config.toml
d_model = 192
n_kv_head = 1
vocab_size = 4096
positions = "learned+rope"
attn_scale = 0.177
beta1 = 0.93
grad_clip = 2.0
warmup_steps = 200
MLP neurons of a small language model. Each row is named by its layer, matrix (up: input weights; down: output weights) and neuron, and shows model dimensions 0-191. Each number is 128 + 24 x the weight over its row's rms, rounded and kept within 0 to 255. Numbers have three digits each.
After each neuron's rows, "fires on" lists the tokens most often at its 100 highest values on Wikipedia text that the model never trained on; "fires after" lists the tokens most often just before its 100 highest values on Wikipedia text that the model never trained on. A number after a token or word is its count.

L5.up585:129154109088144104167104105131157120115130138101106124120160124128134121130165104114100093170150116124141138108115148102112117095101157106099084175134119146117137094137106076101090128177099164125143161114113095137100127143116106125123117073132116109113155108155203141140064148148143136121166147100121138111156121151117117104107139132174155132103161171080109101126087151136126145121124103157125109177148188140102139098114140149095130178095176122155117117142128132136143157126121141105152113116146135130158140108135116145172131144119168132138151097124136115111132146149162116127
L5.down585:097150121090149128128099110129168098132114152136138127095151130145099123161105126156115115130116127131098108134137114157145079109123123131120135089113087154131127158116144116106161134143131142089126140178138121132150150158122107097145121081120187124167101146103134146103113136115146151119122135105163111153088096167113128140130172156111123134112097139126166124145127142082170137122100126129138132173138161090123167127124125109156113088136077143113115105138077177150115206140154139144120149087136169140076103152176132136138107125110127141108149123114085093134102144174111127095
fires on: "ar" 14, "ic" 14, "ry" 14, "t" 11, "iz" 7, "ri" 7
fires after: " N" 39, " n" 13, " c" 6, " T" 5, "N" 4, "or" 4

L4.up233:118142115149148152117103113130167139151148157146158081117108121169127107098148097141135127147145137164116130129114133087126098105142141144154129060180130118134128089174117142105145072134124128095121158113129163111089124105135115127126118084096105128136163118130131183133137144084153149129114101138165125132091128122102158149147115170136150135138126139194120094127118106167141134117113126162101151112134117090126150121135176118147173107106147145131104127117163156135204106138136126067104132110152119084126150147110132182127141112094141116100116136138142137101105143105105162118
L4.down233:147164106139108163143111124139136117134158144122142136121101123168126097147074136150164133124140097140134144149120149115123090123104106129078096135156105134129150130088152134133154147129145094176138096089116145076089092141151111102176124150158129153115118156159159129165091116155159109105094081105149118121124119094135138121137116133120166138104148138158120165124092121107128142149134124119134085128137176135125140151098116060154098136132114132120114106123133148112151086079146163110121144119156117139130142130139126185112125153117122146107137156104099123162064180089099167129
fires on: "er" 19, "ass" 10, "ro" 8, "o" 5, "ger" 5, "ul" 5
fires after: " G" 17, " b" 16, " B" 14, "G" 6, " Al" 5

L4.up154:127125126169141110137091121139099090142140153148161122111148113136157139113109117168154144089128135152162131097129155100150106107144111174139152124110131138130147096104114120093130161101158197096166149127128111166116149135119132138136120139120109124138101107091125160156115134115127122131131085179109105075116108101073133115119153146102161160120099102111151149116129119096137109172129132112119165136137137109171142095148089138152120120124141130102142140151080107114141122159159088100048174149125133113166055150131121146164137123093131151127120116106128128129142168116109143143
L4.down154:140103095088161157129106131121161135132159105127153147099092098121127095119104111107137154119157125154123126131102092105110149165146118090143142112162141131124119162158113164175131093161113121092134132138124129122094135132137135136113114126089117159140130143112127117137112120138159102140143143106148080188126171121170140111129125149158113114115148168126115132143129140148142153051157107125132109126104139142109086134132139102146138177133161121172132088121114163158124119121091154137183041126145093152081156089137104078144135137156119087122145124128111119126153110128139096118
fires on: "er" 25, "ound" 9, "el" 8, "ided" 8, "is" 7
fires after: " G" 12, " K" 11, " dec" 10, "H" 9, " P" 7, "P" 6

L4.up352:163177094120133133101157129148168120125127107138124136110137144130135123118151125154112085095150115135141117138159117049142122157169131114107140133121147146112136133147118137071100126092154110161123162186108114101143111125086131104115106150094145142146144116129166124112114173097139098120154141151164101099129145143145112133094131155129128148150119091120168178140123151162132123090113132127142102121089143145144123088108117080138140114124144164131183109053137134151107162149161120132158129118124106114112089138114114116143116115108129110103141103096129091158058159160132107134
L4.down352:128108094146122134129135138079199120100105146106154095148135173153099101152088122093138135067118139143134116159112141154149134152135118145210109148121150116107150101106149105141136123106148086083115174089139153139118169129120087136144153119122159159124135124123089135099153155149139122124123140119116086140137157095173116107116082145156088100141158164130117123102097150110137149111164145092115135099136107111109110125126139101144139120108140159092102092110114130145108118127125156124146150126160109136117118168161136182133139116127086169134123175131113109112140115116160108140
fires on: "8" 24, "9" 16, "ar" 8, "7" 7, "4" 7, "ade" 5
fires after: "–19" 23, " (18" 22, "19" 10, " J" 9

L4.up661:127173163165145132153089157167140099112136176096126112115184144109117117125164135121144141102134089131150117128159164120165111113123134088104100128146108129129135117112151125191129147137154133137140120101114155169112130166146156157109141142147094104137156147093128099098184114124125145143130149119174116130171178119116148105167113129136127132128158090085103130111118117055085121123140134066136140106130120140162137145090120137151152163150135074106142111146125162121134133101151143132136145162131109122117104108083141117094118082084143141105120100109146134140117116111119152118
L4.down661:155130075140142087098122137136083140144115111108100139119154102114146139118121129126125107120065117171115202148125136150091134107111165138141129159142127093096134153146110115132156150157168144104156150118127129107157104078150119098140116114118158160128149052154137138104123130149145101079129160106174139134124126152154163108120177122149080113142093104131135141120142118107142087123147134105112132134103116134118119092118209145120131118125113128138129124133108115129167096140138164109131126129139122157162106103144131102109129134128131152130154055134136175116158119127161107102
fires on: "art" 28, "ro" 17, "re" 10, "um" 6, "end" 5
fires after: "P" 17, " K" 12, " \"P" 12, " Ch" 9, "==P" 5

L15.up258:136138126107148126140162135147142139124163183128144136100127120142115129130138149105117123167107136100162115176143159164106131136113095139096116121095114120123085109135164128135136164100131081137128091102107164099114109142107089114111138077161148151118139113132076140107157127162155116128157083139162120099113149138130066179161137155130104117105130154121134112144107137157095137169109159130102123091152120110088103083177141112132136104120134119156082143104139135100137130147109161129070176129137118130132136132120137143130138112097113192098128077124135154090114125148144140167
L15.down258:144152113127112079112157145170100144131097105102106121128134114150145118069144133108129147165117116179158111168133142122163098111163147131092165164156152098137112104151106107172138120129112109145136131141119141135116169117100120154110135128061132143164178105137134122157119101118140135140152103077120160149131146134122155101087152102140149177160112103093106100126154111120137132148148140080133130126118180136122074114160168129175089083149112137094133086133142137111159124121128111150129095100131128174088131128136152130131103115158115109139135094098144126121131118121121137084
fires on: "\n" 57, " M" 14
fires after: "\n" 33, "==" 11, " ==" 9, " the" 7, " in" 4

L11.up612:157172146110155093143105120140137136116119139110130138109163121110163113098117169161138132157129123098083154132134137107113106128167113142143110127150155106110159117186148127123140117111135098115173118110125091087084126099094147131140125152110106114144113107118135130081095151126081082123179125144165116140122099174111163157184128105108151137148089128130081105101154133116093143106120129142178152123144158155161105123140148175140093131084148150114078139111162089135150158124128124126116135133121131097168156147117157078115149130118139126111065124152136118130128107127144120107
L11.down612:068133182120115138129109144143129168137106123090110116143118105095116114155111115196109137104124143159099168148135150132131114156151130190149148113135145097151092137085136129137105114111133117155129188152146103133108200155130099101106128107122125164133103118104171150121131167143115113126125101096113064134049130129133086135142104108100142147153154148143138132129157090111113130142124145127089097155090108102153142138122145131159136110083113150142113148150142132108153111118116146142115117140157144112120103108108127127138130105123110138125130150097188148154124104124109166101
fires on: " a" 70, " bas" 7, ":" 4
fires after: " as" 30, " in" 5, "As" 5, " was" 5, ")," 4, " became" 4

L10.up139:114167141103121159096130174094124113135086167135152142109120123148121142137113132114152129143118134115120162148210162103145124132116129121136138115146145167106122147126131123079102122132139140116125179153124097134174153145132121132112080130133114127158114157122151112164158126137117135153100139112175123154133121136148135173100125110161132142121112057139160157137101128115111145141121130120119147123166098124130092102091129150112120102117080091129165127126134148161132165096120119155105092107115084123126142181113149146117081147085109100093129135110089140093118083106191158111
L10.down139:139198112088133121157120093156166108168114162125073113145129132129091117165120098165117126142102117085131100131075115133121088103144131121120131146087142140134136086077137141159154131170105134159113134097164145129117111137151103138138161119099104171121140117168130116129090119132161105124097133125083182110127120120100134084093165153150162142127115139142120124129106103157135132146157152108107149155149151141090153122119076095145112112127121157144119150114160119137142082134154110138132104155118118129137118090153120082102155110147125123113127149138175106170139101130117170147
fires on: " 0" 29, " 18," 8, " 20," 6, " 1" 6, "," 5, "z" 5
fires after: " |" 36, " February" 6, " January" 5, "id" 5

L4.up599:127120132145159124134141114110153134154132141101110124112121145132110142134123135103098132134114111124127107123160121174158140166126094161112090179146107138103134094079115097123119161105141112122107200096158144190167100144135117147147126125128111119110141127142068142113129124131149115147164097159121112133104090191145143141091150148107124120098136160130174107106108184140185164139145119123114125112136111130076087106115116123121065078127175120136131098108126146165178132157132129131152147167097128113153134142099138114162137123112128109119112119141085134108100136130132121160
L4.down599:087110159140142100122120139103117133114090110136105125206153116109111128142156087113162135144143153138111162112154157129127119134119129126111082125065142161195146142117104154119154134121127106096139166107129140131134115151134136145110157119091101139139133114088118145136129082070163134134116124155091132159138134127095160109147129123120158140125116142167106122166064113127138170154127131137152090107154135082110095137099087102132115087130133123157157123122118156178115138132133166087119151141136097111136133082160137123143164135120134123086123134143109127168123171105113106168
fires on: "e" 17, "om" 10, "im" 10, "j" 9, "og" 5, " municip" 5
fires after: " T" 14, " M" 11, " k" 9, " D" 8, " m" 7, " com" 6

L3.up161:149176106165080066126160172154129118111130116154146157146121150102150152137134094155106143141145131143153142122106091109072097166134140127131155127132132104123116119145091144117187104142152125134077127126144105130174149105142118098079100113145110152098135131080134152160106136154137146096149121133128149129132147105092119179143099070138146128082132088169118145108137110075125126113125163139160108144122110086143118132119097145106145101094138137122111132180102114131125135082164121119153141141161101112088132115150087114123094162123147112125128138122156157108141125135148145124
L3.down161:135142124162135169115118130107144115130149128120147095139168113144139054139124146106139122107135117111098103120107125099104115128104128142136109100099125130153103124127117142132149114137114112117138141111148097094131149153134134072137104197147166125086129180131112126107141163116085152130124132138100167108119192129115111141096152111101113142100126156092166130130124142110098130181114137120146132149136126128130128158093136079107126142163156086092132171108148146092158104078142116097125121163132153143117116153169106168159149134150094130132144127149145135096109089155071159178
fires on: "en" 24, "ra" 21, "ris" 9, "n" 8, " den" 5
fires after: " p" 13, " C" 12, " sc" 11, " P" 6, " Con" 5, " c" 5

L9.up158:144123115120168126119162113127103109108121104135122125131080117138057127155171130130166124126116093134151126119165138114155130168110144120141125103170123149115110110137064113110092137130087117115134104160130120099135155104093106128163125138128143161165099135099097137121106161099159098117146104119119160148058132172128180155135139151120110145117156153112152149099167139136142114115136158168100144140102188101126085129138140169125129134132111172120167130119158121118117145141113143134096146099136109112089120162150124165142098153089105126160114100104101140125069145140145130123
L9.down158:158131116073129147159146147087138131138120105144092123085127155124125139107133121136126126090141141122099092125096167124132145113140146155130126130137141104127137096097135162174147125142105155139156102135152155086120134098136150136137113098114137177110153146157130134129080125107165125120131079142112125165095093168143118130110071125154124158129153104170110097139155167101119173095137072098121127165139123119121129123112108152111104127112128167138135162131153211111150111125111118106140163068129135171116112134127110159142080129146127137051110129127116155131150143131119135115
fires on: "==" 13, " most" 12, " a" 10, " =" 9, "res" 7, "==R" 7
fires after: "\n" 35, " is" 7, " f" 4, " was" 4, " the" 4

L4.up539:141121100135095093143135106135112153163114139139091172071094156148109164109130144097087140124120130075143092129128109137100166118166129122147148140181082114135134111084131150129110139115138159130144114142114099101167131143162132146150101088112096116140138100156116104135102145140142123081156127151151139103139108116157111115119132138163109115122113127141133155077121138125144197160129176127136216126106128155131115139125171133105117148105126136133098153137117106141090137164103152132171114124120107131129144127143099109127093098077115158131153089096153114128100097138110119142
L4.down539:112131140129121142130141144172146124127145104136126138125121134101143125136126118131158169134133154161086070156130152091163153101152097103152108142131173161132115166138133176124148103120150146063118133089160185118094137134141123124152138147104111132117104211125144152047151114116126128153115150119105109081111191124144132142136146162115133150104140100144112141106084106124128081116133118140102118114173140077103101139160139100120124092129120119095174114162140116101119128128102139131128150125132110124096104156111094138117151126145156106134123085134106149128117089134136122137
fires on: "id" 17, "eb" 11, "out" 7, "e" 7, "yn" 6, "a" 6
fires after: " S" 36, " K" 11, " k" 9, " (S" 6, " s" 6, " Sant" 5

L4.up53:100127152118166118117105145139186095183094145140134120111081164126131157162125074131123112169134130108160152138135096122130103135105106106061147127139148141136131086095107116101137115170104137146125153109109145138160115142126106167128127162128097126136162113099093106138102169139105172154151148125162118107136114133119108115125134136115142154085117118139130156094156108104112125106127126110152136164104138173121114103143166122131158112133104148167157084116122099142137157063132137131056136190166120112140127141112111115145189109149104152108119152130130118125123112119143120130
L4.down53:170186171115126118127154108174136136122085129182124113179124125113130106160128125135153197134111097140148120135095139161154119066132150107153156097059158155160116136112136167181110111137109107123144124112151109102118135138122151155163086128081122125100135135137108139131124134140097105123142116079094108168126161102149120157092126094089125129120124144061073144105143144159141115156161105094147144121143130135141139100118113115128113138100115118106112082090124117124113132152130155134126150134121155117152155133120124108121122135120105118105115120174158115139155137137136096147
fires on: "ert" 19, "at" 11, "t" 10, "ent" 9, "as" 6
fires after: " V" 13, " K" 12, "V" 8, " N" 8, " Z" 6, " Q" 5

L4.up206:103120153125119142113149129109156117127100141152162128110148143080128133112116151114138078136155128116181125174143099124173142130129131168089172135122140096137113125106121078160147109064130121109095146143118104132138101139143149120078135116138120145146093137072103104089127129151165145161139115134111148150157132125101125159145173131212136144128127137119142128113108123105135090139097130122137142171130123097129118123126103150130122103088122124105129101084096146113165121176129126094151137100133149176102089152136126145141142180083145118136120146082136177125161155136136120112
L4.down206:158124104124110141126181117119104140125163172149087101171108153129126100113116133168131104176105112170143116111145119115126171092151141144122117129165123101135116106096121122119104132164104120132165105108125073140148114173148115137094177124152146087135122155100151159094152114151110121153135113132122137122124111149154088144109109122104147093160173102128143107150115117136113123091134128143064149145115147144106093168135112109098136112147119143107156152133114107143130087117089156139119177128141160104100142132097143167126086094135156153100123103108152097159120162105111167170
fires on: "ul" 15, "h" 11, "a" 11, "ah" 10, "ri" 8, "i" 8
fires after: " G" 20, " R" 11, " Ar" 6, " J" 6, " ren" 5, " H" 4

L4.up509:096161139118156150137114131142124129102094128154114133122128088118129117091145172097095103146159167113123090134175125135123129122112142156120122147149132147097136121157121174131110110119123166102124160098142071117116130110101077130148140128173134119113096123113112187120144117127132122129101130083095075112095128137153109150154158106127160145115133125080090135099160122114090078133114152134112112145079143118131121135115115172140161133095149107141170151090104121156121146138145091116142107135159119171152182138149125168110119123110145184108143159146162116118136068131149106126
L4.down509:130180137128095143174127113138145154134136121157109125128158110117114170123043174108089123129131156161176092133129107123141117194124101168172123128111150125108159106111118107142112145121126112123139151140145113128136118078143138099125112134133115104123168125115109167138078158080109129119126139143117145174118166077128130117093136121114110115122125110169088128138130117156130147143118155110074137091124121084117135157151090116097125135127176122122145134096119091115138115138100120152129100179104171125113139125122145130154147108159151104184152110133104139125141095135150135093
fires on: "ind" 14, "l" 13, "end" 10, "able" 7, "all" 6, "en" 4
fires after: " T" 16, " L" 13, " H" 9, " R" 8, " W" 7, " t" 5

L4.up608:165111101133075139165129163130117090132138152125124115141094164078106123128120116130085107102139124121100147155154161129129147179108094155175142128083099119133105103149102137134139136126113101121153095163142110116137112110103103127139132141144119137088111134152089135141156147141154130133083121171103130165121144122168141143108138138100126091142083156142136100130146138128120157122135171160084098129127084149111108095117124117130125123094162111088132157087153140111119141152130090081095084140126101177131153123124121114181129176114099115110110143079139125171118152144161127162
L4.down608:101096132103156117098122132123136133114128119146161152140160135077134114090090146157125131171129124151133142104134087124153128188127125127108125120139119127149173101137125104105120134160102123142141141086083130113173154160145123089130127088172150141132119151108144152159103133127101178112170055090128125130139097128128123126153139090126151143171132150112103162134090118082147135105119088198159154155130107094126117160103109127128101170135131139181111141093112151127134091142134137136129145126103109094159127137160102132099151126152165131130140092105114131091135122078124130120
fires on: "end" 13, "ill" 12, "it" 9, "l" 9, "r" 8
fires after: " R" 14, " H" 10, " h" 7, " Wh" 7, " f" 6, " Kar" 6

L4.up646:113070113121092118105144115141113152120094130086094128153121161143092184111109102131081147133121133151099148141142094100134122170136135160151134153122100130145135152140096105099139119102143145193102144151083129132137129093147097139125113121110099106152131111143101142169128155108154138158156126118128138122116096133123151147137122118122151159123105094161139133126106102174164136091182120079153142146126159125098157102125115144075176135123153158141161111193107123142143144121093136147117115145137146108126117124075117128142126175116126089143123120084150167098157119148105120101
L4.down646:152132126120150127114131140136128178105121132151110150122152095192153129120106117065143069158085144123142084108145129133168123118120146124073130094141111138114159127099116102106116137167103111119150087151148122125134116113112118166070169129130172134116102164137139141156124138128160107176166120107119128137115171180125095106130106075158134105110117116137111105153139116109133135134121134064129132138097177147149095132147129124124125134183134119141121161108135140163125107132144124153121112157068121121104124153123116141107179153124110123092099117138115119123124173163111106145
fires on: "ro" 26, "o" 24, "h" 13, "ra" 7, "he" 4
fires after: " G" 34, " Z" 7, " H" 5, "G" 4, " b" 4, "N" 4

L9.up141:157159116137127157131152164169092141147180132126141147115131111136098130131182129167112110116159154087136146157134104128126138138108162146113158107090081126107131148152106100108120088132138123172094151150116119145104128132140091111157119130151109139142110137140097107152131137168164121147135159095156134116090122125126101115123110110123153072111164089093154137106116088134169167071130144077150083155137115168121108123070142121098145145119140158136126162099143116101084100114137135114107147162127091118133114121119149116103129150159073142155143115113090150119106125090120122112
L9.down141:138152111107122151131152117131141113159126108148120109127130152101162156122098132130168108117142102122154148126089126113128163070123207152103172115143154159134159088129131148138137118170160150131117092125118102099131099096134154120098166117133173108080161100109134137121136153142125081112137122122128145112126057109109132098145154117109121085084133139104127123124172132145100110079134161068120115117142156142119114071128124133136090118137126137129168207139137158156159125177125150119121119106186140131146148145121122135132122117102129133090121104134102140133129135106143135122
fires on: "\n" 34, " is" 25, " a" 5, ":" 5, " -" 4
fires after: "\n" 41, ")" 8, " is" 5

L13.up521:117119114118109138111157087133122110112129132134160145109120068098114117117105119138118134064143150127124095171126134133161190133120106082128135147097115096108106154155122112131183156102129094104081120131092127164108124146151176112148129178110100155149109133130129158127121149148161119139137099106125136130112120181146119125103151118141144164136155109118083131143146103159121140149172111091102125113161143156118131111123142077151142140141111139128118119114112189105131133138120139115130143118160104130087134160138143180116088137103098188122107098109149144114124173113119164077
L13.down521:109123108159140103128111107104145168130105157178117118098105087096110126125116139140161159090134108110156137149112209104137143097109131114130090168116158130139112098117116119126126112080168112146142082134155134128124124156153165120113103170065114132107112127137112115112157140142146085109142132094102146115120111151111160136102144098146129083174082135095140141128144140129142160155185136132131135111119162095112125131174134135101101132115129119113115089157102136105155157112122128083151151106187133133131124148165130166134123136150178136145146114142142128097146145132107098083
fires on: " |" 32, "." 8, " District" 7, "&" 5
fires after: " " 32, " the" 12, " Vol" 9, " a" 6, " A" 5

L13.up764:117129128075137105096186090135116106140123109138114150154148097169114121121114109133094099127121115133126114196168117114123085173106104170144116156148162114106126151120149115148166131097130135090102109154128139139119143155114143136140131127135150140108135116125110131119097127089143098173117152139117103167137141145106109140160095130166137119123141148113131081117164099095197117124141134110128079109124107130105100132144097115092127125152095144126145182100148119121128162143144096126123099124099074100126151112140130170144187124144128177118174078107122114091117118150116139113
L13.down764:143159138153160100110142105125109140124091103106104112112148128150117147141150136120115145131096137120166121138127137121108167136137139160130161142164091146139118142084163117107094113123137138119194132081123112111136117090129128124133109099142162145138115126090114137128155171108136148091156125184169086122150114152127134130138081145132125178099116114134146152094103144131110105120103104131051117114116119141057097165141150131159153134119178118138134108105104158136141182151156098099133169092134101116135136092134152162113103108107135124124113159102114138166129157095173112119
fires on: " |" 32, "A" 12, "e" 6, " United" 6, " All" 4
fires after: " " 33, " the" 12, " Z" 8, "Z" 4

L4.up637:111147116106164132114164115142081115141120132111118142169173144138154141124160138087130097169144123121165153099140126121150152128115155188086142107163096127112163114112113088114104116127154115165127125152103161114114149137156113147130135105096111102168125138103136105101120136136134135142093148178154103080151110126089069094108120149110143097111142139140127149124142130099099127112144125103170126086076180126166143139127111135087115110140173150116104127136101128134109147130143128147105139127101071175140144116139130113162129127091159100129085120142085107109099104157097144125
L4.down637:118122138111124154116129144134127117111136117153119169146135152134153125130108107117070084080137119108153063193105153137096138029157147117115109145136149134093112160157079140092144143164128129132158154158177150109102117111103098156154113099121125159136135107124139122133151103159126109154118123128125120129101135112122145114142094095138134128131112118133185128143094075138122135172181129113126128123130144122153138118090149148109132127138153130136105197096133089091105146137086135098122141151120155144148118118115152109138135143093110112165122123163153133133137110148131088148
fires on: "F" 53, "e" 9, "h" 7, "u" 5, "O" 4
fires after: "\n" 31, " K" 16, " k" 9, "==" 9

L7.up597:097157122187113127099104089150093179129159119108174126159126134140158168113125067141127206132138139119151146122138142110093071076135114127144180151112177133115148138144147148163122123122159137144114146138142130137119151135119129118102122118120143129162128150100111085150126121095132114191171119086107139115103112163129069146145127109101119126178124137162120103179110158105128142113133128130120149110111151127134102129126167132146138135107120136139173134118151105136143126127117098112072120121092124148129085099152115127102153131145126114134105117124160123102151147157084132111
L7.down597:130108160120127131134125152133179113146133152085115115103137127119122113123150163122113116126127124104102149118143179101136200174138090097148125097137095130135136102112093064121101146132104162113139111130109108111128112139106129104142124127100115143137126104101124155133126120162107086121097189114140091166134120097145169144124113137138137125122146163168129107105115124152122108123110135177117093141115122120150137112149134136120160152097176080109098134131172146110103116116117186140158097104170146170121143186109136155098108080118126160078137132117112139168101153125116163146
fires on: "g" 15, "h" 15, "w" 14, "l" 8, "in" 6
fires after: " U" 16, " b" 10, " D" 10, " Z" 7, " l" 6, " M" 4

L3.up348:123114142165095100117101136114099120130118176061161132127159130131148112149096140142116152151165125110095135095101134125129100137121101170147136132123081086095149125089121101115118141137083141129147156144125112109128136139094142110095146140210148139103128124109143119109148118132119137161087169125091140088109153114148153136116121114130117122114132165145115118147100100114097152111153110144153156085107110152125145187156113148178117142161117120139144133148115133128133145074134117122161158088167157093128127130128145169138113107115131165101139146155090104108124122083134172083
L3.down348:107157139118164151081165072123154110127117088186086115085103084098102162100130137148148115140142066137153133089147151116123121135118134145120113130100119131094101124118128171139107108119153119135162146124161165108134112115154125151124167126085141146107114149107151133125143154159139176125181130116164106113137110134122137112122090150101116131100147134128129148103084074135114122155136158162145100120138130158077149127151130106133123115140106113134087179090115112144088143099143130135101142114124123161165140097130129103120137123125153108157123095146083152132155161143137162174
fires on: "ut" 21, "od" 14, "ore" 14, "ou" 12, "ient" 5, " run" 5
fires after: " c" 16, " H" 15, " Sc" 9, " sc" 5, " T" 5

L9.up459:107146127105148155133168100097086186133138112163106107177144078118100086128115161134117133116124142144163106116144147101146133144123073128143151159115096083119128115118109124133166185088112181165126159119131130149181119139138134148099133099101107095113188135121134125161139137157152087123093133144084089099164150109168142128166147123156118116138156142132109100158112095166117127128170097129120110153113134156105142141103103120117153069110132086161133134108118110126163109135089131127145118136109149132105138128111124111144125104158117118146095139147133139127129126106080125143
L9.down459:112099130141068106094127120139099177141117118178118157128112142124135154152126139088131149125101100118176075108121129149135135181114112139108126122117147087150167110134121082149152107155155113114152140075120159169138132144125149152095133151188072115158131159133085113131129104149121067078140111124107139127144152154145132156128118136159104118120131103131139146151125128134130143135130143093086113131107102140092104163159137134134130092137136132162109077109174101168134105109138148191120126128087124120131091115154100119132128104158163128095111114157114145113117118133131133158
fires on: " of" 66, " it" 4, "ru" 4
fires after: " one" 36, " One" 4, " three" 4, " some" 4, " B" 4

L10.up112:161122166112126103155119109181125145161143109165148125133129106117169131140137149174100082138168135128107071132149176146151119137155099119144127146157100121086110149113104083137115124146097134095132142172126139085131155114123113084154122128112112104149091123130128096166128157149113144138086127117157123122145136137143137120148141119136153168129100086105131140129137143202106154136137170103101168117106129074128125116115154141154126159125139112093148123119139088140146141125118141121159091080162151123130132073142129113103095150134129121125081144116109156141133144074158109086
L10.down112:194145146102082139111111128133116141115164105135122087106127107123097137160136149151155118121142137100146111141134129088111134064123152156142101123135154103099133117113145130161092117125116115161153141132112133135126165141127113149104130098149085153091138154107104099111138140149130124125100141133164148114114119113127115189160110112108159127111152130188138104118104140129100145154128118126174111137115079119081163087126092111165107125136144094151134177100153172150131152109177077130098138123063127126133110137120155130100128114082168154114149151167148141103105140162139129132
fires on: " most" 25, " known" 19, " more" 18, " V" 9, "ous" 6, " a" 5
fires after: " the" 14, " is" 11, "," 8, "am" 6, "'s" 6, " also" 5

L7.up496:091131116121091108151133124121157148139121066131139202130105110094099136107137169133126134154130149149103095120133092079134121146117114155166107162112146106155140121132129118135109151168118121127099154127140121095124142139145076148144113107118144135125109143101112130117160115124091096159180128138125125139126123155156155142094104128124147118116116165127118156129131173133112164071170075086096122166149157157144131108085123174108152122120128122144122120113113151111134107159128160133095139091163153115111114119166103182109130105165080144143084108115126119122178108140109134154
L7.down496:126114170127132132107121128106140132192159123164089125086118126194153163131109107134131121146127110132148119100145133199112114126135146125170148113120140136118121133103135155134137111135156120132138103149093106187127083113132157128120144109141135108127117100179126103167067135114118141119097108114134093089110142117105122126172103112117142114121144090147119142112104116090130106168099161138176117124162171102089129118102098104127139120121134130102101124141156099165128153107107106098109116179097115160169129158119142093163098139130153129154166175111137115147099158091145120135
fires on: "as" 21, "ab" 8, "uz" 8, "at" 7, "it" 6
fires after: " S" 15, " N" 11, " n" 9, "h" 6, "in" 5, "el" 5

L4.up525:156120134146125141121191130084149140121116134137101106105134133101099143104170129117149133121097125117125121121136136138100117125133139162131134097136110126126133137135103157174088101118095113101098136104155104149102125097097152133116113149095151089181179163154153141122144134100122142132159103135159131106135180147133098165137136145132124140112135171142145139103165092149135112136118135116156147134119082130095086139139138160129148110105145130110130121183115115119128129128120163115155178137162048145067128131106120161151083157096104113090100164099093130135148107123113173089
L4.down525:116118106139154064130111139104168177160129125131108146118110155135114147157085112175132108124171103131151120145118179165131095132123140164156157130112118070080155106127154133110118146118186121152113130172100157136107112123122119138127144128123110122173144140108130133146127122110172101163124110119107157151109147129116156153156129174149156126113041149102126144138130142135147140159068109148113125126123136122095122114112101140097103089097130137122105165143120157143108146107121110099116128110126136163164164114100076147133116108162111144128146133116115130088107099139121099084
fires on: "ra" 23, "u" 18, "ansas" 10, " Brazil" 9, "en" 6, " Mexico" 6
fires after: " K" 21, " S" 13, " p" 9, " C" 7, " s" 7, " P" 6

L4.up439:105134133137100105166112130156107156148114160131121139144114147107141160171111134119135143128114149147140119119128140163129113149130123124104065137112139106116121144183139134111172119131118116148117133114075192148126136139103129126117130131168160112123113112153126132102068103104147135101104114111183111132117146161124116133142129145151155154142178105118176114122120156125153074058151124159131110120132150121078083124132117101115125100160123148099145168106121138111132130137107101123115117113159092147084110167148151106096095121165097158119102109099111160170076130179134108114
L4.down439:119120173141181165140145112108163118141129099161128126134085099129089124118149156115161128105120084117153095151155145123141119133146143095138160133078121139144117119101124110135182150144119142143160111130145160136126143118127164087087162173102116113140053133146100085148106142143075144129108127128127123123126155148144090183131117108115132109122110161114130108133151143120139161149151160149107182148106121148099114170124091083119124146102129105111124101143127136091131138121126132084113086158116151134129187134146133157137105122120114093125130064146118155100117147125094155125
fires on: " well" 18, "ber" 16, "at" 9, "ver" 5, "ance" 4, "bur" 4
fires after: " as" 17, " L" 11, "am" 10, "l" 7, " Al" 6